Part of a small language model's weights.
Size: 13 layers, width 192, 2 heads of 64, MLP 512 SwiGLU.
Architecture: RMSNorm before each block, rotary positions, no biases in attention or MLP, untied embeddings.
Training: 173M tokens, 5265 steps.
MLP neurons of a small language model. Each row is named by its layer, matrix (down: output weights) and neuron, and shows model dimensions 48-175. Each number is 128 + 32 x the weight over its row's rms, rounded and kept within 0 to 255. A neuron's up and down rows have the sign that makes its largest values positive.
A block is one neuron, or neurons of one layer that tend to fire together. Before each block is what it responds to, as a language model described it from the Wikipedia text at the highest values.

Description: Mid-word fragment after prefix. Short consonant pieces inside a word split oddly right after its opening letters, above all the n in Sy-n-onyms, Sy-n-thesis, and Sy-n-chronous, also o-b-vious and Di-re-ctor.
L5.down54 [208 148 153  61 100 134 129 131 174 109 102 116 111 147 104  94 113 129 180  98 175 131 168  75 107  98 134 118  99 150 101 129 184 101 121 116 143 137 115 173 115 111  84 117 105 141 149 148 119 184 164 108 110 103  94 128 122 111  63 180  94 166 159  89 150 178 169 102 138 141  78 150  51 123 124  98 152 124 171  70 128 183  85  96 123 107 110 140 109 129  98 114 172 142 160 133 135 128 103 182 135  93  56 107  86  60 167 141 137 171  76 111 125 112 101 124 169 138 103  79  79 107 133 148 165 140 102 137]
L5.down112 [149 124 119 153 128 117  97 151  96 111 124 100 161 136  52 142 106 152  34  94  91 121 107 146 139 123 128 124 108 136 145  96  85 108 224 111 126 117 102 105 110 120 133 145 148 102  74 115 150 144 124 126 141 118 157 112 129 145 118 120  72 128 122 108 141  91 134  93 111 132 182 107  89  74 205 148 112 140 195 157 123  91 132  86 174 153  99 111 166 143 192  98 170 171 127 122 135 125  95 220  83 154 203  86  89 145 134 146 137  93 120 131 189 129  96 137 100 180  75 125 151  99 126 177 215 150 171 153]
L5.down164 [120  82 109 133 100 142 168 169 119 149 144 145 117 116 166 138 152 169 126 166 136 145 129 132 107 164  81 111 115 118 161 157 107 120  84  83 101  72 106 143 133 114  79 154  65  77 171 165  62 183 103 120 100  91  80 132 119 124  96 136 108 145 129 123  92 181 111  95 136 130 104 175 106 158 170 156 101  86 111 140 137 128 103 106 145 164 137 123 132  72  92 136 117 139 121 124  57 144 144 109 124 159 139 136 143 154 106  93 115 148 165 104 146 112 166 119  87 140 132 147 152 149 120 153 170  89  61  69]
L5.down174 [166 124 157 140  51 168 113 160 137 137 153  85 158 129 113 157  97 125 115 118 146 146 135 104 132 134  94 110 167 197 151 161 115 112 153  69 137  78 134 136 148 109  76 131 103 116  79  98  82 156 121 156 146 101 114 122 117 118 143 136 102 137 111 126 152 113 114 176 151  91  89  78 127  97 115 120 164  96 151 140 195 106  50 113 140  66 140  76 101 157  19 173  79 144 162  71 114 119 143 110 120 109  73 171 151 161 163 116 111 130 103 142 150 140 152 129 145 148  62 121 149  86 140 138 140 168 190 130]
L5.down190 [104 146  78 113 148 133 113 161  83 116 112 128 103 116  99 113 153 117 124  71 104 146 120 145  65 114 127  94 179 121 119 133 127 156 136 125  89 120 152 119 125 117 163 173 112 125 145 139 122  57 134 110  70 148  48 207 115 136  86 141  48 112 202 155  82 134  95 127 130 106 129 190 164 106 190 133 199  89 191 123  90 131 104 100 124 126 125  92 123 130  77  92 154 133 130 162 129 173  79 112 129  75  93  72 147 181 133 114  87 142 122 100 168 153  47 148  73 141 117 102 159 131 130 162 141  90 160 161]
L5.down192 [121 161 118  70  98 179 129 138  88 193 106 146 168 138 150 138 109 126 117 101 137  82 143 135 113 131 102 154 133 127 154 142 122 148 124  88 177  93 124  94 111 116 140 129 143 194 153 166 102 170 174  58  80 135 128 169  96 108 134  88 130 113 195  96 113 102 163 122 129 108 145  97 167 113  88 111 169 128 170 113 133 154 152 148 111 114 168  92 175 137 171 160 164 155  78 128 140 133 167  77 101 112 119 103 148 101 103 136 140 108 184 115 148 172 187 102 133 100 156 144 176 145 141 120 223 109  56 157]
L5.down209 [133 181 158 107 129 127 124 154 143  82 135  82 106 137  82 178  85  65  91 198 141 170  78 148 131 147 106 137 139 121 107 138  83 116  97 121 123 190  59 127 116 177 110  92 153 116 144 131 157  40 131 123 109  97 100 101 154 128 119 129  49 121  95 172 143 173 104  64  89  81 152 155 155 131 124 144 151 105 138 199 159 123 148 132 161 171  85 134  95 117 164  84 120 143 157 148 144  70 112  89 148 134 159 153 108 131 144 164 153 148 102 144 118 150 164 142 119 135 127 131 203  60  89 183 131 139 179 191]
L5.down217 [ 92 147 146  96 125 166 120  55  72 142 174 141  75 111  54 150 178 140 123  78 108 183 130 163 198  99 123 110 119 160 167 122 128 153  98 134 141  41  65 111 139 159  85 110  82 117 165 176 169 150 148 167 117 157 146 142 115 137 122 120 200 115 104 142 153 147 120 106 122 118 140 107 134 131 146 140 147 179  90  59 181  98 150 102 122 140 119 112 126 102 174  90 103 118 100  80 199  80 147  96 140  96  71 138 227 138 138 137  84 106 104 149 116 148 110 119 117 107 185  89 150 121 103 142 163 126 115 119]
L5.down337 [125 128 176 170 127 153 157 112 166  98  70  86 115 175  14 129 128 138 149 100  96 136  90  56 114 143 167 131 156 115  56 119 156 124 150 147 164 108 125 181 164 144 140 103 116 133 128 104 159  95 115 117 158 167 146 147 157 194  91 135 115 166 149  97 139 153 105 109 118 149 140 179 133  47  86 161 189 177  97 103  49 161 189 102 107  88 144 129 142 115 151 119 109 174 167 145 149 141 176 145 116  85 128  87 144 111  59  88 134 149 150 175 162 110 146 114 193  90 136 155 108 164 141 116 128 113 140 168]
L5.down343 [141 151 103 136 188 149 196 100 119 114 100 120 138 190 139 104 121 174 106 144 147 168 115 172  48  71 120 133 178 139  99  99  93 104 147 127 133 119 124 113  92 156 128 118 122  24  89 129 132  93  94 113 117  85 140 167 109  91 149 114  75 105 102 174 150  94  96 143 136  98  96 137 114  62 150  77 131  99 123 108 131 157  97 120 203 139 111 108 129 174 137 140 203 107 174 218 119 123 154 171 110 105 179  94 151 121 128 125  86 166 188  94 128 118 132 159 178 159 132 127 119  91 123 105 116 110 118 117]
L5.down354 [128 140 139 102 174  86  88 124 105 125  52 133 138 175 136 131 131  95 107  99 139 129 103 142 104 167 126  71  54  97 162 120 112  85 135 168  98 180 134 105 176 152 144 126 138 131  90 149 173 117 127  32 130  95 124 143  96 176 136  95 127 100 118 163 153 118 119 102 173 105 111 135 156 160 123  88 129 189  25 134  56 138 125 172 152 176 157 142 129 161 168 114 145 140 203 155 151 117 136 108 143 210 156 104 141 129 145 169 128 119 139 137 142 111 164 122 122  87 120 118 121 111 127 160 147 164  73 115]
L5.down429 [ 96 154 150 133 111 149 173 107 174 143  70 124 124 111 125 153 153 181 117 122 168  79 103 154 156  81  98 128 172  78 125 125 117 186  98 186 167  71  88 123 163 127 153 123 116  43 126 137 150  90 147 123 163 151 123  94 158 129 156 130 133 183  98 156  97 150 135 184 117 107  96 173 108 105 159 108 166  93 101 162 140 118 152 152  68 148  92 151 171 119 129  50 126 183 136 121 128 152 144 166 132 115 100 173  99  78  99 171 145  92  81 106 102 140 125  77 108 124 124 162 141 109  97 108  61 118 116  96]
L5.down448 [109 158  89 114 102 113 122 196 140 167 140 118 163 175 147 113 109 139  77  89 115 103 139 170 140 119 140 155 208 119 127 117 134  93  84 176  60 109 127 155 107 128 166 155 135 140 137  63 156 116 153 116 139 113 110  85 145 105 135 125  56 140 131 147 167 123 151 143 155 168 120 179 130 109  66  82 135 171 173 122 123 114 103 100 129 120 125  82 104 130 226 154 201 101 156 112 150 129 126 104 127 116  69 157 192 114 106 126 101 157 143 162 101 119 189  95 195 135 208 158  95  76 109 174  94  81 157 113]
L5.down466 [ 67 141 143 100 131 122 160 118 176 107 128 152 155 112 113 123 113 148 126  88 121 131 128 120  81 121  69 104  57 112 124 178 161 132 142 126 123  82 112 157 164 138 193 134 103 126 132 119 113 163  89 137 116  66 132 112 132 146 144 170 151 119 124 138 183  88  96 108 166 178 107  99 142 178 125 165  75 127 112 190 131 154  90 108 138 127 133 159 129 134 167 118 134 110 150  78 142 118 137 140 106 151 188 136 146  88  97 117  53 100 116 200 128 189 102 162 136 157 160 108  55 136 172  88 126  99 107 136]
L5.down479 [119  72 133 149 157 114 131 149  34 121 152 152 170 101 151 146 124 180  81 124 115  55  69 141  68 141 150 141  92 163 124 164 114 115 102 110 122 117 133 159 136 119  57 142  83 120 109  87 167 179 136 128 150 114 127 201 104  97 178 208  63 103 101 113 109 136  96  87 103  81  77 106  76 120 118 168 128 154 198  52 170 130 118 147 127  99 175  73 123 166 118 180 117 188 142  87 134 131 140 117 155  91  96 126 153 122 108 165 172 142 132 133  92 128 163 123 161 112 103 137 136  94 153 130 144 169 117 128]
L5.down492 [214 176  98 128 122 181 140 162 116 107 116  73  67 205 197 142 148 144 116 174  96 124 114 211 153 167 147 126 154 193 109 135 145 125 133 117 100  86 168 133 145 151  88 138  87 157 107 135 134 107  94 152 118 159 177  98 132 113 163 116 126 106 128 120 125  72 193 145 124 201 157 141 120 135 185  59 163 130 146 116 154 154 119 151  66 119  49 161 135 112 148  75 123 104 124 142 136 125 133 165 144 130 158  82 105 202 104 131 124 110 159 146 102 172 104 126 138 134 127  92 140 128 123 128 105 136 109  90]

Description: Mid-word fragments after odd splits. Short word pieces inside common words that the tokenizer split oddly, often after a capital-letter fragment, as in No-n-sense, I-re-land, lo-s-s, Bu-re-au.
L2.down153 [169 147 195 161 156 140 153  80 154 145 124 130 108 174 129 177 156 189  91 125 140 126 148 127 140 133 148 118 165  59 141 148 115 143 153 121 147 145 160 101 128  92 100 137 170  98 117 127 130 162  77 111 156 185  77 119 129 133 131 115  84 119 127 112 135  99 112  90 112 153  86 149 136 112 177  84 111 172 104 131 142 157 114  84 158 119 136  60 120 153 137 166 131 109 175 187 153 102 154 161 132 156 116 123 120 136 148 148 162 140 132 128 203  99 163 128 139 102 141 125 172 132 145 112 205  90 140 145]
L2.down156 [133 127  66 166  97 119 113 140 153 116 114  50 154 134 147 114 162 107 157 142 117 125 124  89  75  58 161 147 141 135  81 141  96 171 138 143 128 166 156 138 167 157 155 176  24 155 142 122 140 123  59 178 135 130 147  63  92  98 119 148  81 189 152 124  97 145 165 127 156 170 162  87 145 186 159 129 108 137 102 152 144 100 155 116 177 121 123 106 110 141 138 123 108 106 159  87 164 130 115 136  92 116 130 140 132 106 129 165 121 180 162 133 181 108 164  78 123  56 130 173 134 117 115 147  75 191  97 145]
L2.down287 [173 124  62 122 110 133 140 159 131 119 111  99  87  97 118 124 155 110 105 133 121 113 191 127  92 147 131 110 143 117 147 156  99 134 130  38 145  90 157 146 114 138 109 118 105  67 162  93  98 139 101 123 135 141 161 102  82  79 166 118  54 123 123 182  94 215 109  85 107 111 127 117 103 169  68 122 131 170  84 125 117 115 138 135 104 141 142  88 222 102 112  77 134 179 146  86 151  83 170 131 144 136 139 110 153 131 147 155 164  90 127 122 129 135  91 104  93 105  88  95 125 136 154  34 113  87 140 160]
L2.down353 [120 134 107 119 143 193 161 145 154 153 149 129 122 140 163 121 186 150 119 158 121 152 105 159 158 172  78 160 108 155 139 141 109 111 108 135 183 137 162 170 132 197  66 115 172  88 130  97 139 158 105 145 157 113 145  96 155 117  78 148  65  98 120  66 128 112 161 140 143 146 131 103 135  83 172 153 131 137  99 181 193 135  56 114 114 106 125 157 160 132 124 128 144 143 127  98 141 112 105 124  99  63 119 179 121 123 109 130 135  99 125 157  62 127 142 157 112 139 127  84 106 150 109 141 178 131 232 130]

Description: Mid-word fragment pieces. Short consonant or syllable pieces inside a word split into several tokens, often names or foreign words, e.g. Co-b-b, Te-h-ran, po-li-ce.
L3.down494 [140 142 157 123 152 140 137 150 151 154 121  82 155 133 122 171 148 148 106 177 133  94 161 144 197 118 122 165 157 108  80  86 135 124 101 150 146 121 108 147 164  87 105 140 138  93 174 144 118 101 129  98 101 148 142  92 158 105  85 103 140 114 128 118 117 158  90 102 170  69 164 116 150  95 175 142  77 103 122 211 117 111 162  71 118 133  92 124  62 130 184 106 147 206  93 126 139 160 171 146  93 137 169  77 123  81 113 102  52 129 187 175 144 131 106 124 116  90 152 107  99  99 107 109 172 161 165 145]

Description: Possessive determiner endings. Possessive markers before a possessed noun, mostly the s after an apostrophe or It (government's, Its population), plus its, his, whose, your.
L3.down14 [114 115 127 128 208 129 121 160  96  90 118 162 105 130 117 101  89 142 126 126 139  79 115 103  82 129 143 103 112 131  44  89 111 217 174  25 110 108  72  85 159 123 192 111 119 182 120 118 121  94 164 157 141 112 160 182 129 124 122 166 138 106 122 160  73 116 162 116 129 181 102 161  82 157 132 145 182  97 149 162  78 165 151 122 119 130 118 130 145 135 135 158 150  91  95 109 134 151 122 102 149  26 154 124 174  82  96  83 155 192 103 115  78  93  81 130 120 206 166 105 133 136 185 138 111 144 135 117]

Description: Mid-word pieces, possessive s. Word-internal fragments inside split words, especially ver in average, ar in star or stark, and th in Health, plus s or d after an apostrophe.
L2.down129 [109 130 124  98 154 134 132 121 158  62 130 134  99 135 112 161 141  85 129  71 162 100 162 139  75 113 169 115 201 180 158 157  97 140  97 127 108 187  91  90 135  72 129  79  19 187  88 135 112 127 158 147 139  77 151 173 137 157  99 114 136 118 154 150 127 133 144 122 137 150  73 115 129 137 192 145 134  84 102 222 115 157 155 124 137 144 164 119 114 157 119 151 145 139 126  86 110 129 102 126 130 109  95 152 135  97 141 152 106 168 135 107 188  78 137 111 137 150 118 135 141 133 169 135 161 135 130 101]
L2.down326 [129  94  51  86 135 121 183  96 152  88 115 122 174 136 160 187 156  95 232 105 112 131 121 166  97 103 156 116 186 108 155 136  68 140 127 199 152  94 133 142 104 160  99 191 165 110 118 149  84 121 118  97 129 193 196 120  99 160 121  98  75 103 172  95 138 150 110 136 176 113  87 141 171 137 124 171 149 121 103 162 138  81 133  50 136  79 163 118 161 112 131 120 127 148 161 142 109 159 139 140  70 161 148 139 146 144 109 138 134 130  91 177 102 157 128 101  67 114 143 136 134  81 146 130 120  85 141 130]
L2.down402 [155 171 141 105 111 111 121 169 101 156 112 132 116  93  89 154 109 183 177 142 100 136 128  78 117 153  99 111 141 160 153 131 113 106 140 117 182 107 141 100 114  74 163 136 168  97 113 120 110 138 189 142 142  91  94  92 105 104  95 182 133 188 127 151  80  64 127 114 214 161  88 100 140 103 134 145 149 126 137 136 158 135 113 152 119 109 152 132 128 140 155  88 152  93  80  69 104  92 155 106 131  53 160 172 175 117 120  68 157 197 154 118  65 151  97 131 168 174 148 171 104 167 190  94  85 140 157 114]
L2.down429 [146 115 145 128 143 108 113 159 158 198 122 148 145  97 104 121 149 146  63 163  94 116  99 164 141 127 128 153 149 183 111  90  95 123 124 166 105 108 187 159 183 139 123 131 113 141  98 114  49 149  61 100 127 158 106 187 199 162 174 140  77  86 152 161 174 146  81 128 140 144 119 131 144 161 102 129 159  33  84 163 136 150 172 157  93 132 153 117 108  36 131 125 127 134 127 109 142 129 140 112 148  75 167 128 128 106  85 139 155 127 108 140 116 125  85  86 189 178 152 207 109  94 119 159 136 108  66 170]

Description: Determiners after prepositions. Determiners and possessives (a, the, its, 's) after a preposition like in, on, at, or after an apostrophe, and the colon in "Country:" infobox lines.
L5.down8 [168 151  57 128 107 178 179 124 119 131 123 185 178 155 213 165 128 124 149 142 102 115 146 165 121 133 192 133 140 162 129 118 124 202 174 113 130 127 157 127 123 121  62  81 152 137 165 171  90 116 101 111 133  75 132  95 102  76 169 134  77 144 109 136 138  96  61 150 145 134  77  98 141 181 106 149  45 156 147 129 192 156  79 170 107 151 134  89 115 117 110 129 151 141 107 120 140 122 121 152  69 170 127 133 124 157 152 139 124 101 157 104 134 136 138  71 107 163 134 155 103  85  90 135 124 124  99  96]
L5.down56 [114 131 127  81 164  96 172 143  80  63 107 110 146 145  62 125 161 130 182 162 138 114  99 114  90 101  97 149 132 150 147  98 168 215 137 142 143 145  72 140 128 134 117 137 154 125 187 112 175  92 144 186 129  94 127 159  88 116 158 122 127 106 143 119 110 127 142 113 166 123  65 103 136  83 100 123 127 109 148 209 157 106 153 100 107 137 105 144 145  84 190 129  86 138 145 157  78 121 185 108  86  38 116  99 189  98  76  96 172 146  53  87  87 117  87 106 177 127 170 112 155  81 154 169 162 178 104 121]
L5.down59 [139  90 134 148 139  85 130  92 129 166 117  74 127 136 181 114 123 123  62 119 129 103 113 172  87 164  86  74 146 142 112 100 154  72  73  60  87 156  90 145 126 178 106 167 125 119 123 167 121 139  94 135 167 109  60 124 158 199 141 155  96 104 136  93 181 160 132 130 122 117 102 108 159 109 157 155 130 106 176 102 117 102 118 111  71 142 109 110  78 131 104 110  59  99 176 147 148 179 123 146 149 154 115 135 134 225 142 167 128 148 133 192 113 125 108 139 125 161 136 137 132 149 127 125  75  69 168 108]
L5.down92 [ 88  81  96  87  90 111 148 116 110 105 142  37 156  44 157  98 131  92 107 164 137 113  94 122 101 115 128 183 119 145 114 151 144 129 104 124 136  98 130  79 180 153 161 111 106  91 205 108  89 153 187 143 120 124 110 194 105 154 111 165 131 131 105 137 220 145 171 135 152 130 127 137 108  92 128 144 135 116 184 121 110 209 116 137  85 126 123 100 139 119  88 172 175  92 155 116 137 145 118  93 144 121 114 139 157 105 115  97 128 139 191  98 108  80 169 132 132 120  70 157 151 114  93 131 164 130 142 132]
L5.down96 [183 152 144 152 124 109 122 134 153 124 174 116  92 134 170 108 105 113 200 119 103 141  79 166 150 158 135 212 147 160 115 140 144 116  93 127 158 124 142 108 148 140 127 159 143 171 106  79 183  94 145 151 109 136 135 196 141 136 124 150 167  92 139 132 136 101 188 160 107 140 132 123 111  95  76 187  53 128 130 145 119 178 128 160 133 125  99 122  78 172 167 111 143  77 130 122 213 134 130 141 165 128 113 203 143 138 112 108 132 152  95 145 165 206  87 110  55 147 124 112 154 105 120 148 154 129 156  80]
L5.down129 [168 118 105 154  57 124 136 133 108 129 150 184 104  43 126 136 137 177  62 116  58 104 135 130 174 107 117 117 152 126  92 127  64 144 163 163 121 148 167  78 172 135 117 175 123 131  62 146  83 144 137 108  91 112 131  69 128 124 101 167 136 164 112 173 123  91 161  62 210 141  85 129 127 126  73 139 151 160 108 120  86 151 108 119 113 126 166 126 151  85 144 156  67  79 140 147 101 129 112 121  91 114 122 116  92 142 108 109 130 134 101 102 168 139 102 109 141 107 119 126 108  97 174 124 115 153  98 110]
L5.down143 [130  87 156  89 136 135  87 136  97 103 108 109 182 126 130 150  85 106 119 193 106 126  82 145 120 153 106 156 151 154 130 132  81  75 102 159 125 119 152 108 183 120 137 162 133 137  92  75 146  54 144 145 115 109 104 173 158 137 130 148 110 169  78 115 137 133 160 147 124 140 134  33 114 104  32 146 195  73  94  90 130 203  69  47 104 134 137 129 150 142 120  55 161 117 147 148 103 101 133 172 139 101 101  77  96 105 117 103 124 124 114  78 168 126 137 123  99 129 142 214 144 144 161 161  90 120 129 122]
L5.down148 [ 83 135 194 114  98 161  58 107 177 110 136 105 136  55 172 118 152 136 131 145 115 146 145 133 104 120 165 203 120 132 162  99  71 107 119  35 146 120 147 128 134  79 162 155 176  89  72 108 125 136 106 147  95 194  87 147 114 105 119 144 105  69 104  62 122 111  68 102 129 150 122  93  90  77 130  94  56 129 143 159 166 104 118 185  96 121 107 202 175 119  87  80 143 162 157  82 108 124 133 168 132 118 145 118 104 179 144 101 146 144 134 130 157 142 155 128 160 129 162 130  96 104 154  86 114 116 124 132]
L5.down167 [162 145 108 125  68 169  84 114  73 142 134  94  95 133 106 168  95 140 115 158 111  99 109  87 129 142 157 156  89 141 145 126 134 113 107  78 142 197 131  85 139 111 174 108 149 128 123 191  93 133 135 113 143 133 160 146 131 170 139 210 118 104  95 148  74 134 189  45  83 128 100 104  78 193 139  89 133 144  62 165  91  72  70 115  82  97 109 142  89 114 135 141 152  72 194 171 105 137 103 131 150 163 164 142 121 148  97  55 150 122 147 167 151 170 109  82 125 106  75 171  87 137 105 128  89 176 116 106]
L5.down180 [165 112 106 145 197 160 157 184  45  87 103 120 114 136  79 142 139 141 186 115 124 160 131 105 125  94 178 112 128 118 147  96 122 101 126  95 153  98  89 135 143 107  98 114  82 154 148 161 111 100 136 175 134  92 133 122 124 142  99 140 144 103 113 144 132 128 159 119 103 100  55 126 122  94  85 137 130 132 130  20  88 109 108  96 138 152 129  62 147 117  62  97  81 132 160 133  76 125 124 180  84  88 114 208 188 102 131 160  96 130 102 123  95 129  92 127  79 128 150 166 141 168 192 139 137 132  86 149]
L5.down215 [117  83  95 116 172 149 149 135 179  46  78 112 101 132 120 105 165 147 169 147 136  68 116 144 120 198 127 112  95 240 104 128 172 164 141 148 140 109 114 109 110 127 174 163 132 133 114  99  88 141 185  73 138 135 168 115 160  76  96 190 167 166 170 133 174  95 133 181 156 140  87 150 134 126  77 139  93 126 133 114  83 141 120 100 148  63  79 139 202 127 184  80  82  94  94  97  89 114 121 160 128  81 131 109  98 130 153  96 104 112 104 135 130 162 121 148 121 166 102 146 123  88 164 157 125 172 148 132]
L5.down227 [131  61 124 139 163 150  95  85  79 155 126  90 189  99 143  63 126 106 126 170  98 155 112  85 115 156 118  99 147 134 143 152 115 129 141  86 121 130 151 152 203 124 105 168 146 105  97 153 110 124 114 144 123 113  94 161 101 125  93 110 127 101 139 148 116 111 127 138 112 175 135 128 164  81 121 193 111  97 138 178  99 125 116 173  66  89 129 120 184 138  80 167 111 133 125 145 148 128 142 145 165 118  95  96 168 175  88  98 110 185 125 117 115 119  94  55  97 116  75 104  94 187 191 180 117 141 164 113]
L5.down251 [118 168 130 140 166 131 145 130 168 121 160 145 167 164 125 108 120 165 145 123 161 125 160 143 133 190 123  71  90 154 177 114 151 139 177 125 148 142 146  63  95 100  87 170 109 128 119 146 154 135  91 161 140 133 151  75 194 178 126 146 144 106  49 113 127  65 127  60 110 137 151 162  79 107  93 100 116 143 162 118 131 167 119 105 167 131 200 153 131 162 141 157 152  71 118 197 136 116 141 137 118 126  44 194  88 152  88 119  86 136  48 113 129  72 120  60 146 157  96 170 166 131 166 119 174 170 146  65]
L5.down306 [139 126 111 139 164 128 170 106 164  74 116 105  69 130 146 166  94 127  95 127  39 176 130 154 112  92 159  95  84 129 145  98 111 113 142 161 178 113 190 124 150 128 111 141 118 164 148  63  84 152 150 106 147 180 110 149  93 140  91  84 194 101 135 134  94 127 138 138 148 140 109 136 145  99 193  96 160 114 135 132  75 112 158 137  82 116 143 154 161 142 123 170 156 159 124 128 103 164 142 119 186 112 174 119 107 164 144 198 110 203 178  79 127  87 170 101 140 131  71 131  80  95 111 127 112 135 106 171]
L5.down421 [146 138 121 126 154 121 161  95 103 131 124 123 118 153 135 170 124  48  97 110 127  88 130 138  74 120 108 130 150  85 159 147  88 106 178 169 123 128 155 118 126 149 124  97 162 176 167 191 112 181  79 151  91 170 135  68 126 142  72  75 162 119 113 134 135  87 123 158 109  94 155 164 134 121 111 153 188 129 101  94 134  88  75 115 105 102 157 162 169 135 105 152 117 128 105 152 155 211 152 116 141 133 104 121 119 130 121 171 120 172 130 130 134 107 129 153 133 148 175 139 220 119 147  73 138 182 144 188]
L5.down498 [113 166 205 118 163 155 125 174 157 120 149 153 106 142 164 115 117 116 148 111 150 111 178 161  71 120 141 175  99  97 135  81 152  84 154 164  53 170 140 182  90 103 108 144 128  56 148 140 137 156 124 143  62 127 114 144 136 121  75  78 101  93 124 136 106 121 133 139 182 153  77 127 140 147 107 139 134  87 116  80  50 137 108 109  48 118 121  49 150 102  94 183 141 102  84 132 130 107 124 121  90 122 140 191 130 127  78 167  77 140 134 225 109 131 136 138 129  99 146 121 114  77 163 129 137 110  97 137]